From a checkpoint of a small transformer trained on Wikipedia: rotary positions, 167M tokens.
MLP neurons of a small language model. Each row is named by its layer, matrix (up: input weights) and neuron, and shows model dimensions 96-191. Each number is 500 + 40 x the weight over its row's rms, rounded and kept within 0 to 999. Numbers have three digits each.
After each neuron's rows, "fires after" lists the tokens most often just before its 100 highest values on Wikipedia text that the model never trained on. A number after a token or word is its count.

L2.up293:523495463508465484479509518469566554517514507511455592534537420519451433439496430480495526501501487546508527501516530505491511466533512576530493488431578598516516525349510570538524493522478465493468459484406504461521493517485499503606537438455540592477447483514495563509495498531470457515
fires after: " New" 14, " ex" 12, " w" 11, " in" 6, " C" 6, " s" 5

L2.up433:467489483494523483538416496510523515446444420485549548533495440477459505510495469583454511584539514502555505526494480526503482513482570464489435465521460450557476463458502510450532474489502464508487520516533486479470521556519486456567450524434536482482467478546545461508485461515442498537
fires after: " d" 12, " M" 12, " w" 10, "iss" 8, " m" 7, " v" 5

L2.up219:471566539455485468491466483452486434551516521551491485463580502535482464470512475512410571433506516548482531518560551579521543426499567538503532498481583481499513506492460524505544461469479472463465471547450578567479511507522462519475533526506466458482518543541480512527514480456480438515
fires after: " Rep" 20, " as" 16, "e" 8, "cl" 6, " up" 4

L2.up577:549482548535500524454471505482470504489501477501466543466503483483413466509527526514505561548510554488462511533537495491442538495512447553573509533555485558496450523480498527536486591452446498545471581491518521561454512473520483453552508572470454445542478543466499502508505464451531544531
fires after: "|---|---|---|---" 23, "|---|---" 17, " d" 6, "%" 5

L2.up606:523516485557439432440510527532554545521495521496521549510479500476508485487533534496471483502526523492508473482545474500536452515499528539424551501548537485520504469610488492515480557467403485489435504478440561542468559478529472508443537441492484477406477514470479512454487498435555486458
fires after: "19" 22, "-" 19, " World" 7, "ild" 4

L2.up325:520497499477532471526544467554483481553543429448463486498467458483472510522505511573554485507512558451482484479442539546515447488533465501531509487436526506495527440515531459471472443491493538606493586525504637503465514521503535489442505604487537462453492461483571538491467547509464517552
fires after: "th" 16, " c" 13, "-" 7, " s" 6, " C" 4, "h" 4

L2.up882:464504558495483498435482534409554549542520470477530514457526483523472522465462515561455503520511464550610540523526492446509454464504521490550537532457462480515528517472448484497482458522525393510500560530495559517530482463487501462607538578523489548499519500467443522468520475479472447541
fires after: "," 29, " B" 11, " m" 6, "ie" 4, " a" 4

L2.up121:520518548539556452543586529495518481536489501468470494573512455476529412491489485477505537553440426490619506449533473483510522533483493494518510490539558546478491549505496437525521552453485548433429514441528450480549496544537552493491495517440528495442534534446528532477501597513511472519
fires after: " the" 21, " f" 8, "s" 7, " J" 6, " St" 5, "ver" 4